{
  "n_layer": 16,
  "d_model": 448,
  "d_mlp": 1792,
  "vocab_size": 8192,
  "activation": "tanh_gelu",
  "positions": "learned",
  "attn_scale": 0.125,
  "tie_embeddings": true,
  "init_std_o": 0.00259,
  "init_std_down": 0.00259,
  "optimizer": "muon",
  "warmup_steps": 200,
  "batch_tokens": 65536
}
MLP neurons of a small language model. Each row is named by its layer, matrix (up: input weights; down: output weights) and neuron, and shows model dimensions 352-447. Each number is 128 + 32 x the weight over its row's rms, rounded and kept within 0 to 255. Numbers have three digits each.
After each neuron's rows, "fires after" lists the tokens most often just before its 100 highest values on Wikipedia text that the model never trained on.

L8.up1552:107122084134100069131041037151101185190108149030195100160114181133117153083100151175134122116120126145106149119154172186121120132174118185126179111180118095127137135162127126156142137104098185173122194126114149111162144145123151155179163184091160114107158094128124116155144108096117150121
L8.down1552:199109153145124169103142153114068127141147073117136132095178145130185155190161117150178106160108104147143107131070073117078173142076135132137180136091157152123125137130133093176102123135121117119145093097132111160181163105064147105162172158137105112157101144101150186121145154210114157129
fires after: "1", "s", "0", " number", "4"

L11.up1757:147137130132139087126102146114125110140154032155112154149095144137124138187150192116124122155136152157112176113121140169138127146159146086110128115121129126112157063148120149163108104165163122131111130154172059127099121164094142158130121080154155114099180210109159199059177134117149065116
L11.down1757:115109085127130128080075140153109160093140160134092137153107138097101113082161081100139095129084160129182076072137173126062080104161147144117167124133151177129083074162121125119118128088108134151128158099145139128134098129134093077100039126126145197169177137132128092143175126160185115096
fires after: " "

L10.up627:115102123098148090155083147116155161135118141161178129098116106102117155067142097118137122168099123146090093087099105154115097092155141134123207171196142122120091097222075128095111120084098100096137089124078144142111134138141192101103163095198169116125182086113131126118085137084108132124
L10.down627:100098148105101149114149157049090184143133140117092173121095124106150216115127122089116099121127176088118069082136069162129079153119107068123141135107080121110114169137082126133123171120105115102110108088097117145202160116066104099074098103128121149109145165135085098142216154169185102179
fires after: "\n", ")", " in"

L8.up607:117148104038114146123050088104121111184084138121137108162142116149136151146142130157143129220172123111167150147132086160058091199113125080133079123149137147152152168101085170155177067147136155162124145120142107082120127177146216107096088140172154120117165158155115138124125089170129160070
L8.down607:158128121185105211147124165154159119144160176093140124118114129108140186089146137129114120153175105149117116089165154121160076127119147125180113173119126168188150060154097146119115117123068146123114072109127099174170150091139113141059124086122141184129199095162099098150108106088132164154
fires after: " ", "2", "1", "3"

L10.up1069:157114041205140107132136165154095169102107106184127168089121179189111123140120123114175155190114149127151137040096146149125104132151158151189148153163121115104093148110090131099051138151125108148110106180124147048102171138149137123100066186172146174131099136096096136083145083116117100101
L10.down1069:135156129143086166133130097105118074111108121087126131164131104131153131129145136121147122130093157055102175111142149091114171097195119108099101105070082135148067152095057118072106122115159057142052120146135138127136121144131121162133155139123091132139088210144141106126164090120114107123
fires after: "0", "1", " ", "7", "9", "8"

L8.up817:148154126103128160134110151127140141157129141157117154150114133062062119184138120153125104124116161112155170135151087146161070141130097121133115057153180093105104133083130129164106083128151134155148061226094131131096148099095132138083093096063110154142145152098107074196126156090095086080
L8.down817:155140154087105085119079148109143149081133220156163124092121104083103122150103132117097097212074145065118127078153122137144139125103126126118120113148206110169132168129092112082132112119102123146111084149153095115101157160106115133082080099131109138128076151123124106135089107095116170144
fires after: "s", "\n", " (", " S", "p"

L8.up1459:141068122167183209094122141109127161092128124106164154130139091110109113132150135153118082096115091157114114128074182098125121164092084137093128125103179222098111091131133061095124148135142084139153135124147115127154143142185126171121160079159123091130112065125109140082141123175173115071
L8.down1459:124111140099098139086104148168159157156101166158162120165134074225111113186062111141066142123116136135141076162092057110154138142145144112054097130137107126163124103147122024110130144162088176140162135135176141133082155133097107123096198112224138112114154150111085136106123156122210108172
fires after: " ", " |"

L11.up211:130141177088119152133096043127130070121116079152114172153137143156130094136166141190126127143119115152191081127120116139154089127111121054180112106144110192104171105119099081163126120144182168081089061123198162126177117091138081127121140079144129190107124161179096117062170115070123116141
L11.down211:137081115130130099077080084115152167135115175136066192162133120104176105098111083078139151111144162106128111089150199129046145105130121126182178160151097153135138129123063141111148138112116148126111112073165106133083145161110175072113197113030091139165170172136066116099093189177165126140
fires after: " ", "1", " (", "6", " the"

L8.up1065:091037135098146129165127120134153113117071115134148145149082125201173086114108148150113092041083121127155050158130170193160149106085170107191136190105146077131133131171111145105131084155174111157115125082088093124135121116070104133141116157074092105125128127120139108100135112126140153158
L8.down1065:178143172197133181108138103094099061148126077128120131106104120065069139081087130116130117135140132184160152200092080189097144159129175114127142163101191139097128142136095132139101052116151145086054119146140106087122108132141141193132112134099149118156149166143177127181141101117112121113
fires after: "6", "5", "th", "7", ",", "4"

L11.up1703:192063127150085112123146148129130102169128126188156096136147157098129167137162155188120090136128129106145158092126121062132135138101162160125138114141126085148188143156169166125057117124151175107092108180136096130156127158098148162171103118115150152153096082120091135079125145104138149093
L11.down1703:076149180078128190140136155068132130105150096101120090092134082113115164123111189100117127137093161113158120152109109102156145137173144153130166174076117133090155168152102165108151158141120170152098101131144141162119116160155127114089084128106123157158179114167111150182106074163162127083
fires after: "2", " ", " |", " ISBN"

L10.up1317:127105144105150115094167115162087141142120147157210129157106153124117175128092113083092203149178138158177085128123158139056128143116111172162107086169082165099117160078123130117172114159107119135215048102146104129156141097133145119166092147143059140107142061152164116152139147095132087119
L10.down1317:109085120113083120151158176102092061100148131169117133105187137139137174155068093135094087131148140147111135120130127175033127144120100121172189107132126129146179135083036149113144086196130107218138148122130150144137161116101068124138135155100167124069124117131207096122128086100152133081
fires after: "2", "---|---|---|---|", " \\", "\n", " |"

L11.up702:087133115115137090084145112132169059130106126141129109173116115091122112134115169095086172148167114087096171188139126145141087144051134163108208125158185091117101067117159156164167115132191075136113086103066118177127157203076125055086160140103117159150123111154121108176104125162090143160
L11.down702:134155135153028149122065080124108108122123109147083120159095139098059166119095115103128082119166120142172164058106095097110147131158091146135147158133109175169095171108122099164131121119099068103085108084100113160119127130133171181120103163155118043098102101169164141168127142179119098078
fires after: "\n"

L8.up21:123117136148172104107178043109120128085132178129121132124208124154097161094101133111150124171167174163162111126102110174147136148155143150062171112134161181106144153134126138108108149144165150138109152154147120100083099131152073188079178197161094154101154193112085122054092137181067164078
L8.down21:129134062138117149049135130122130115114135129140149159078126070102166066104185135128118135139134075106212132103126113096107143101172143164159185098101124140077108133123183169150097098133143121183166097126111178169148132128140120104114148120077115127137096189103167098125136146180151128086
fires after: ".", " —", "mathb", " Apps", "ę", "1"

L8.up132:110118082142137137156112131158101113111104108070126094085135173117100104102133071213120134131137166125095080114193141138162164126147121132071159106136143113194144175144166117171076111144155096156113142136167091166099139112152115102158148133144133138128131191119181098082178135064127167099
L8.down132:165137141164064087125154129096166117179173135175189148147204046087161157084145164121114124177160124201115099102133115101142123150134088138095123118112103109148186141132089133141109102149139102118095144103087123090039142135120081105160081132148112120106139108154110175126119111120078124166
fires after: "1", " ISBN", " and"

L10.up482:182131103089105132103130144120119054123124139122088132118066117077116151145091094123137102144081127115133151159158171072131137163093156102096213173134127172169118094077097120153175134159164150126152122137117079121143065153194142154060137092152120122171129077124158112125144122120142136094
L10.down482:102131132133144112158130117066104170072103126098154162148164113189173140125111130083112088181152127114103103128106130179140136134136082146104128134132064114155175140135109120200142119140141172113153183179117118142099148071102155132098096113111212099080119076095146121142145105130112187172
fires after: "8", "7", " a", "9"

L10.up1003:102165152138123081116100122136083155114176150218104126156156118112144099136095184124143113131135134100106136120140137165126177130107101150126101171142106170168092162094171109107117137156141158116113142124163164221156120185115212056108087105081148177181151108103168167103080143080105096082
L10.down1003:067131179117064145107130170068126095177158168074108122182081091187136111077131137169137192163098113091108178110112149188129086119098150112131135115108126128157084110115152146132095176094113149080099078130125138114167165168138143112107092158126109122103106157137103187126091176155134154105
fires after: " ", "1", "2", " April", "."

L10.up813:131171084170167154114088161133167099050155188172157108144157105110093092150137136119125108158123099134073177126133079255136151131183112098104199090117140083117118161144079135103082112136159111163117124143127112153110138098149086162172112152142110136151119180073096143150087135147118142144
L10.down813:106111152149184112145141071099140136091093093130120137176097121102096124100165039127077146140170168115139126091152136081094071112164164117187136162116214103152130160181155161129171146161156096104081153130135141133161141173149083173096106178043138098118139089129171069091125117136178149122
fires after: ".", "\n", " and"

L11.up1274:179153138171139164163089181152091040142070092095116085082154167138115139131145120076111136100101124120068082112077145110183108116159072165101114138146121113137126091152044081206182158083074121196119163139140152106077123155132152177114122142049157183119164055066133144133095100090103159130
L11.down1274:162140129100044169120153147111090131113145131108174150118139029111139092146159140128129057066119088141166155135169144121114127130151142087079070119078134082133100120185116139179120151088084125136119105120140138155216136149119073196148155188101144143042122103131127095194106068157179083132
fires after: " ", " and", " \""

L8.up966:141111051181140123127119092078140100103118133111132113160130143142167132207183089153138108117159096101122077162160158154156078150137137143063106162155125134071157065148167111139090141167097172121137165191160102112096137171101150129123109153097124144110115125109199115115097103082113159145
L8.down966:173146101183137093174140125133156112148088123147146050031121101107148162134167134097073182110132112108125129125080088099132123182158130133131097078144124135102102125133135149087133172120089101161129116134169134104171143091123121181136104084076168116088156126130111159078082089082104112086
fires after: " ", " D", "qu"

L10.up833:142126103076104093085109139085157167180130146165131056118097158085106145104143120104173065156162122217148090141170102150144137149156162149104128111110161158143079147110098139116148173140182125129102111080106118101070143121112131078151121049154171145094120154159211050081141156136090144122
L10.down833:101153120097137148109073103085127153146159166097115138190148126073093132092146166133073152126098057131113093095067096123104155186129107097131127132091103167122139135180078170132090077172103127156136145089103155149190116088109111134128141050075093148076132114141097111146140103129121091094
fires after: "\n", "0", " |"

L8.up919:149147138150110109176076119143103215144139118104117140123160202170167035119131065109102139143125130153123138145134158130194112131148113101153106148090123092138100107115136127135071104132122134041133068115132179112095122137119170110117153042151113136119092053102148100128217126110162091179
L8.down919:156102119071119120062189081135109095153144118124098163144136102056162132119090137127192123117113123145083160119121143125049148139159109165145146154066128145136161162144096147141170092144105120168146137091116139145117127152147159152170122141123161094164114157131113130079123130099170122138
fires after: " ", " in", " over", " around", " born"

L8.up536:099050093142136134082183167151062093082142154145170085095106136158117094110152132138095159053099091148164158136120187136089155109127137112129088060176117160169135122153124112155149071124106125118148154176120094112151119113155115165105125145128073084133071125079185145137123141177136100119
L8.down536:065118085111121121119110177130117079083100144161100146203153077180138125088180129143118125146130070041099130101169170144116176132124126110149112134030127128139162107114126113191128109089156182178158158109124110070102149113099144180149183118142120161099105149093131152138131108140134094142
fires after: "1", "9", " at", "8"

L8.up301:190144135125180133117105115115134158137121110118084122156085176116136142157188151144143098163135120068133118145152138134066173139184153095203172169119088115098161080095092198106185098136132091128154109112195150102132078096117149129106130148160129139142111134122184088149097127114120142074
L8.down301:127112158149156096113184094176127151148111112071142137118118098096156135103083098130137102105102120183174057040160078131175159167093151147129131085125125167096144131049145137073177145168148161163178072158094098125098165178131112083106133169090160172116103168056152098079134157097114149149
fires after: " on", " in", "In", "On", " On", " at"

L11.up151:129175130157091167187077146124120127136123121136118160124124165128128130152083134094137118171117119176152118113118152103135099159183132153127147092120088086147096136156132145151134108103133143127117163190111063120092148109110147157132151137192100069124154128143143098102162115164110113089
L11.down151:093148111104133129104099156157199142084180136095154073117188206057141096168160112073166114155110088101068128107110112101115111101093177088131151118117115127135103103126130150112134145144180111197064191119166089106158129106145168164163145099125100083136134129183123075097107121097129128094
fires after: " ", " (", "2"

L10.up78:151173104116099187131163040139107052062123112107100146193159170135087145180123119153094130192155120114116120158111103104136111136096126112112063123133189123090151079124080103151144152141130185135168128176106141145109103084148127161170126124103128163150128108132053178135136128090080179135
L10.down78:114148112126095107144123140071157111086156095140104129141097154132156118123105159105159117122114135144106116132132157124169168071142102153083134128095128115156147142166106154114145154101108092178144111072092100174070175114107191134137075148154130104121161122089099114203131163088154107139
fires after: " ", "–"

L8.up1163:155126154114149094114137127156158152137091149167212189114117128108150118183055105144178105138116174167158097068116197118103129192148125163053110118147120087116166163105112183133163100121175086137092092144148099152163090119113104152095142180177116113178138155148097130081114164142085105077
L8.down1163:138172114121156122224117132122077167084072182122131115138167147155141162069104105116112150116122123093118141167148110074188110157184088081160156157121130133115188160121135155085103152122138174143161123142100141084144140055071136151172161129143138110078124124103147149165127141176103160138
fires after: "2", "1", "F"

L10.up236:147167145129135131156112131176207145105150126093125139159127073130148138153145103142150210133129173152099132169157128166081139158141163101137110153133156169167098139114185100156088180120168059148156069140108120146096094044124094150192113099189109097087118030089139157135108124120134191094
L10.down236:171088084131068132134090118175132171084165125139121128096163078153144115095190174168056129126100055087122102076067069156167101139103085121090078189104149110218113149175134087135074146133142125127116132132130092098123133127184180119145096138080146190094153092095160168144088087134141089134
fires after: " |", " c", " C", " D", " St"

L8.up689:143133208121067135104134067063122160141151066123103105081088144179143066171163141090183055114117146127113106055128144118162181175142165197146129141118135145121088137111111050076129116192171153146139165200117185132085087129088143109185165109182130181108098069132123086081132120172104130101
L8.down689:157143132075171172135125124196092114086147158093102129094130037094119133101106138097135188068175113109099110108085109090112157139201149133078179117150166157068102179159125091142103114130167124125104126154136149106115130153124184143131074133152128136096141087158130136083155172122151118101
fires after: "8", "7", "6", "9", "5", " a"

L11.up724:122127169082106130166113174141133144118112156151099115165100136191128136218167139152081148157050095143161086117153112083119081124141113099139148113127091113097101086155172137173107083147153080147139099077129165136143117176109120108174132155182170112095107112105134136109161144126096095174
L11.down724:198102136109067154071140172136157181180073156129118133114139115146101080118108072114181102127086151109164124159122148139139116149131150134153131121111078121164132086146094095131102133202054104133117084130178195118127087165093160071160145141111166103138103105172191115113101170136125148097
fires after: "\n", "==", "s", "===", " =="

L8.up1593:153146105060112157139074094125105128138160100113124168070145153150118154135114097124099177098095141106153078137182129142148160148146164107075163109085152099128121102174131111157108163129202135169091084136117108106162192178128158166184158090178116138108096101121106133150110087094059171126
L8.down1593:116077182135100060092138078143114139170140144158128139148097059101125155106152172146109108122095096127119082100161162137122092119174146152123127127127124104162105177151115081150098066127148131136095116166128093141143133107139141146120160166116118161087135139097144161094131131134147091164
fires after: " ", " S"

L10.up910:160137062079198140103070156153136111142154089141087153151179153131152135112130124160082106126122137126169128061086084169115113133082176174134154140199162128103164127104170106187068108143104092126100177127120139157105091117025123130091211123142129166149098123117134099129082119214119144146
L10.down910:127160145102133122144150124103137112080095121137142082109149105094109163115150114160131127069106107124124141132148065119039138133135167111155164159172104086138143106166105142096170056097144122073103136158104141160175093163128145138155175128134133107089144139099145126113059100144086153206
fires after: "7", " is", "0", "1", "9"

L10.up327:121236160176122140132172166119130168135062153150138145086110067155178155092106099101120162147162150099144111048151137127106097108118152122105102172206102079098094064155119121173114093126177162131162106119120094113106172119186074143136162059085158164179139145067159139105103114077129129118
L10.down327:177117149120113159104151131169157098138155091110156121161129105152142162122118104194080116096132107140102111075118097165127169149114090145138178070109089172117150147108147164109146168144175117098043142161134126205088093188165104071108104155126087109039122193161128135166109143108111139127
fires after: " ", " to", "d", "3"

L8.up1692:139157100158128136159035110154112160136129109188112156184148074083137118108131176140156167121123127141140125089148166144131144116147123191063088145104176113146155130130112155056095158091162103105148148095073120157155121154146052169087114110155077122170112093184066132146073094108122145118
L8.down1692:127138131134052116057156091206116099111150164128088115134178149107095113150120124140156172111142124104136104103145123143111141105183110135083097080161113130102123085132141161116118100191099145093069139129147095148184146124202125139114111101100187130105100155123144121155126109103138170123
fires after: " ", "man"

L8.up136:112159108122089180141141120109113121132127145143164114094096176161150111131166137079172150105161104124085162126137092149115117120185178176129138121101152107151116084143085120126074142063148121109139051138138116096097106162171097099159184140118110064136118143157147137109107090191174131129
L8.down136:128110136151116087114118104121084120133111165107135139118179100097097083059083167106100155099135152118155116168144090083140127176090201135121151146123083133155126116127110147148154134140136074138075094154129168186127153171090162057148124123131097043182104113116140204111124139148104055142
fires after: " "

L11.up425:093076102070193061148140058117123191145101124153145105109156087153101178078124138145095184101085062088139130115102152159154084138082105109126171166078161171122156123095161074138098179099151140174179141146146160116131145168123053099084103113094139135176162213112128171102104129136181134112
L11.down425:079095131127072155115176176106153131139172165164087147062147095145131062170183143067167102152121111155104137176202072102127070118148143157088181158212163107120149143157155163118086084173129116134196085146122112124120139117186177113116086131131154114156116095112136143140153169122093131120
fires after: " |", " the", ":"

L11.up1242:123089131142129150195135106163163047112108159158148138136091113148106116135094120133137123142138094104101149182118139122145062090173085079121126103110115154098135106172171112174164129143129128103176145201085137153082133150058082164133138083146202139120105123059143111090112069135175134128
L11.down1242:121135153150098148051126136125125157071164144108126140098072147158079126128114106114178119136109126127090149072114125038070154182171090077080125179125086147147169158160105072137146188121131108193141133134190086105131132165142089198142122182142082088113190128089141117138115142121159144093
fires after: "9", "1", "0", " "

L8.up703:158099153102142190144127202084139113179098134057153114132121144133119100105103110129136135220118095140161124134162170118127133146194110163149158071096134129181062102113150149114169140088123121095140076166125171088140136168145170160149110147180164149139088116110130105189191152117067118128
L8.down703:093157151147084154123125044150158124122116109131060153137163124124096129146112150112130089151029133111069107160158179124125172070081099180167142117083136192132134122090142126164140120137097100082079111125135199106141137154141113128094157134130066151112106157144134092146097193141076089119
fires after: " "

L10.up1343:132090113137116140101109102139141068126159157116140108073090075148130147149170167171153117110124179111132135121148090187099112123186109104149149125096136106104129140121138124133122138152157146131128112147135171146058108108132097160062154150159195167122152157106119146074119108144071102156
L10.down1343:124123117114157108143100072134121113171143113076062095098084205087135221106136149129130090120140104111117145128092190143163121115104176131104176115102206177075118150162104141163162136146177112134144162138131168162114145110160147093103164076119108113178118124097120100144124082111094165182
fires after: " ", "."

L8.up1782:099079103159145078117035173185186101119154169140122232065134177102164088125151129151146095177174109155141099125097104135145175059120127109144150140116120154091086150111088120101106112077140095132141115126140122152105125108132126123160066112134123102168112101157095077131098052110125184127
L8.down1782:092108141149143186115122137106091093150122105130165100127078160120142156136110182112074160130127140148105136144219105150119109110136141168146140114132107160115083152086105067078140114123105127094053094212138128142114153110120114142146140140121176200138116159109146146175165144116111138082
fires after: "1", " ", "9", " in", " Na", "8"

L11.up1347:130116141151148115100118107124161146067170118114159067128088139147090150071103120095124054098097096170130159196115133130133130151114102148103180161132098150184141124119117130131096175064116120143084187130106196135116129114156137137121090156132159185110094112132112122144150114124110124129
L11.down1347:098127101119093165111093093145131101119145128058115155137068102091133187153170147134075107108107132150066132150137081170082113064128139116106120168175094131146094146151097168109083110173118103166126147136109159157169123089070129141153131148130135148134141078082169113103194087130067136222
fires after: " =", "."

L10.up44:091168141098198178174127162110174114197098138125142171192112079190188118129170118181164134119162069120130130137161127111122161115153155148132110121130174080159078093115139084172084161111129075142127179121162113112117129119123155108120143148091078094110134115118179137098132114175143123148
L10.down44:158138037119127132087150110133161141088127146158131144088097077121119129099144130092131116130094087053036145095170106124127111148118140106152088128091065138144083142146137121116138076181120133181103069163164122100122151112097051136154069159104101130143180129103098064117164087123095090180
fires after: " ", " the", " |", "|"

L8.up1322:135190138110149162097141091172108083182112112092103128133112152124145041160137101160157197140063174172135150117113146113117102177151111119088119138150137165128156155078137085098126178181119096192128122134176168136114222127101097149123106119157102106141184134114111159120111098143119229095
L8.down1322:137120103120134129125140147139132140082152145028056173106100189116157141181142196146105143089093129116151170117137111114124117102134130160121089127180109152138137165152130088067118141119098061068156146136146141138116103134129093142151132100129078119152123168131174135109141185135074128118
fires after: " ", " November", " St"

L10.up228:086164113154149114123057144033099148056143092134111128073182123138111172094151162085133153144103162164113186137121141123155212139144112090069102108164115094163105142112163042114121179171168113124117097150171118095149144145134099128160133108113152129137118107127164151203095158069144179053
L10.down228:182072150163163049124131145072125102123083076129155142135193111063114095061079197177142147159090159121149096135139150096125143144131162137088076161090128120152096134107139121064125156119164121169138179169150116214104127165108158163084150120214138090141153117130081137119182144160110111147
fires after: " |", " /", ";", " number", ",", " was"

L10.up1717:139085121136127113135083111112122101101136140104174176099093097100156113153207180116116093093167132067146141170186145196138179123145120106168155143141134112086110094131133111097110182100110152112126126115131126132122114152174174029159070147076121132144147129114098105106066063114172121113
L10.down1717:094135128100123106088119103091120093133114141114155132151156127164057084092106153075165088105184131154132151118187120123187105084102103103132138102047151149138099159153195111073133160106114194102128140112159061187098090125143122102086136159119153085147095121111125077157107150162208112146
fires after: " ", "1"

L11.up57:179104104082182090128113113061156180152191095124141103104128139142188159095149146172128159099175125088084085159122136160118181165106177109128125140117114087131132052147153109115137144080173125116094090116174140154121105123146165137146115117150180175104102107103122150161144116082148154112
L11.down57:130115111127105107121187141071136131140119153079101131142138124162099118195121118099148102089182069107102133121084125185081107113145148079131187129068155104149119097127122168176160117163160202099139104088098091169101170097165158161139092101115090145087128177196118143129085127106110116081
fires after: " ", "3", "t", "d"

L11.up635:124154110145159157109119126097081140123120136162173096130167045105137089110145123124107100128097178085154096099193098163120154130111111165117142156126124121101123107137128128154121143132107087121113147127159143127142117079113172152164176161167136211114139163095187145112152130075067163188
L11.down635:126112113143092138109087152161141137168116071066137152117124190103130191129091131152112105157138147085128101148053151085119125160157109123117171134109142161102112148169160204132162157082125149122169118162149191128136076093102110138160139114126153087188101142186079116139150088138080138180
fires after: " ", " to"

L8.up519:091091129102066149140101091135125155154116123104115138141112145071077083143115089106183110115056166123144132090117168177129167161165122122097132141167107218199100103174133086119131072113121096187146108166109126119163135134145079135109130150162139134093127138120143125112133093103093158139
L8.down519:140102122151149112135112098108120089112152121129128165122111092156092056051161059158113107142170095143147149110102150099138149092146095176128128098105161114083096156119140195162143173096158086164112096141162151095091119137137067052142125138125141109102084157107100124096143128140114083118
fires after: "\n", " D", " J", "S", " E", " Battle"

L11.up1644:147116131093156127146132129045194114182117150121132109142164160114131124082119100142141084147064122124166129183170134118123101104072128098063125103153114135102082089119139091124111102129192087101055145160181089181102150144124155078096167148179127101182137161172198096168144127149163157137
L11.down1644:126120123122090149149127176091136074053142109123203179160113106059092109111108129127155125150177128149121106130187135107088023138157102164161114123075146099110159089126100122077161082141093145185112088137171079129113122124126139095080138149087134084124076141085067090119084087168131078087
fires after: " ", "–"

L8.up1205:075144093127158119129122155067155117135185176129094131121150169131138131151123095085147137043165074161115147167136111154182151104171064194101115168141106143101077157182132145137175149165080152089058104119094170115078099186097109151136096104089141122121142118159135173068120095109144098035
L8.down1205:167133122139083129132085186055148099115072130129119109137134077098133142168121119211160132149135149155155158096194143084150048149088100173098153137094122130134142091182140088140149144158130148146092196153166083117109120073081097082103113095125069160113124082129110120148117124161142136146
fires after: "1", " |", "|", " "

L8.up426:187130081160186105124057154147154095137144129183108124119168171119103132111121183142121166101096180131129132156109129104125126127152058097147150108058107151118095102137130132119112164093052080121174122207130092126184131128134133141077188132138122062143118105126133139130134137123117100108
L8.down426:154131140161088096177128119129117119074150124093092135122087086069156165157158158111147175151134149137171165106132108167138171164146133107111132158063168177138125123186148149156094107210187136112120177153079103158203146112090084147045077082138084133080189177186086122117132135115165135145
fires after: "9", " ", "0", "6", "4"

L11.up1193:140092161085125125072096111100149149148115170076198143122119115110073108127177140154112174093105069155121096080137163142142196085116099080128130161147192127126180161161107110175112127145122101172145199147141133080115122157131109169140143129107101139124110114092080147143103139153084106073
L11.down1193:101176129132099092116134134129150105092100112132167126099113110160151095162116192157111120091121056141096123144148178110136140121131066124133160080053117082163121134168165101130067087093144082109112119106130064119195119087121128142163106121105115188137130136087111152117181076138141127135
fires after: " ", "6"

L8.up407:105097118125176108162152133134112098131143136143125116071101159112191139131133114134063151154136172134098158089130098118152142127093110096133089186180123071134159183067159153172138127133129130129066147094102145156137114227104113176086099119148131167120050152111072149070126083139142188119
L8.down407:080123085183083110127134136123173126103168161128169126107125169094074091136131146146131158136181018156097101103095197170144140122139105119116090127137111152151092140142068115115154121077096146156120078125109160150164194059119138077133101097117099100117158080124125136126208119086170115087
fires after: " ", " con", "'"

L11.up43:143150157117152160098107059140125169146140140137142177097098156141095138065075199152172143120140107139121190129097114107148084122165114106086148111175076148140091101131202128152191160162146105091197113147129128117090125094114139102117127110121080108123114171163106083129083139129094105094
L11.down43:142147087149114133119111074193191113130142118135162111170111090136133152129126144144073118167197140136157162143104100105168118136168119119131105163210142099106132152113068122075137087031144076156101118083082093114108138138121108092084108164149140175142084139154133102144133189103083130132
fires after: " ", "-", ".", " \\"

L8.up1744:182169114137145088081098109113083096131103128093070102112135138141112078101126117102151160142174130143150080182149052118068118193183120127135202166107091123095109111154113116080054119148129176097141107134100155102132151104138096158153099146162135152143113075140137111111157154085163132162
L8.down1744:109112146087167107173125169140136099133134065115135158138120154100150110191102183169097178127179132094141114076071121155131147101168088138122133094037147144093119156154124147135155116119122137117116175145097166105103135163137105172110091175078079099127101173119140103147122116147103104078
fires after: "9", "0"

L8.up793:208133137117128074152154106153184112193146141145201110160135136073181132124084123119117173167171190153149134145192084155093137148109100058130115059181074110116128153070106068142113173188127114075167113145133134129094127056179130180094129132094130116109120126174162148081160102101134146072
L8.down793:081141095132055145147122058186203113082107152166117101145156110097145171118144123137142116125155156155145157166145088171137129113070131108120127115168064133132141138117078151130136148123156109169119110170136170109124143122154170117112077112093104124084178084160159133143117105154151168170
fires after: " ", " an", "-", " the"

L8.up1271:107164093174186113130121097120197130174124066145155178100122162142128125161131173108080157156132077180137185128152139128108113132093167145163095166133156084078169166079156122170144172149141078069116157124124107116133087123097101166096108143165111106157134171168151117137123206143147175128
L8.down1271:105141148042134172147154122140125170114086131097130117084105151138135124143088172172118161183175115125124125095159172166103094124139145128071182142146116141118120199070076095102175147132086177125105182117155105100192111178131132172094164126150141163105095178153070120119115086120117105103
fires after: " is", " a", ",", " was", " an", ")"

L10.up1789:136123058150193140154076152138143173118098170112188141050143086152148135098148137136176139120117173119129147151117141151163126143079117095165151082123194125129160119184140140166121146118129141121158161172137114141083125150151137141103138141052108092126158145158144113162144109108146106148
L10.down1789:123103128092091127121103144125150142180186135154102159139177121121101104151177140178178138100114199104133170138160124131159114191118125133121062096088139131197105166160136029094109122188076095132182084167130096179103097122060096129081097122112170102149072109030111144114113110139086083077
fires after: "0", "9"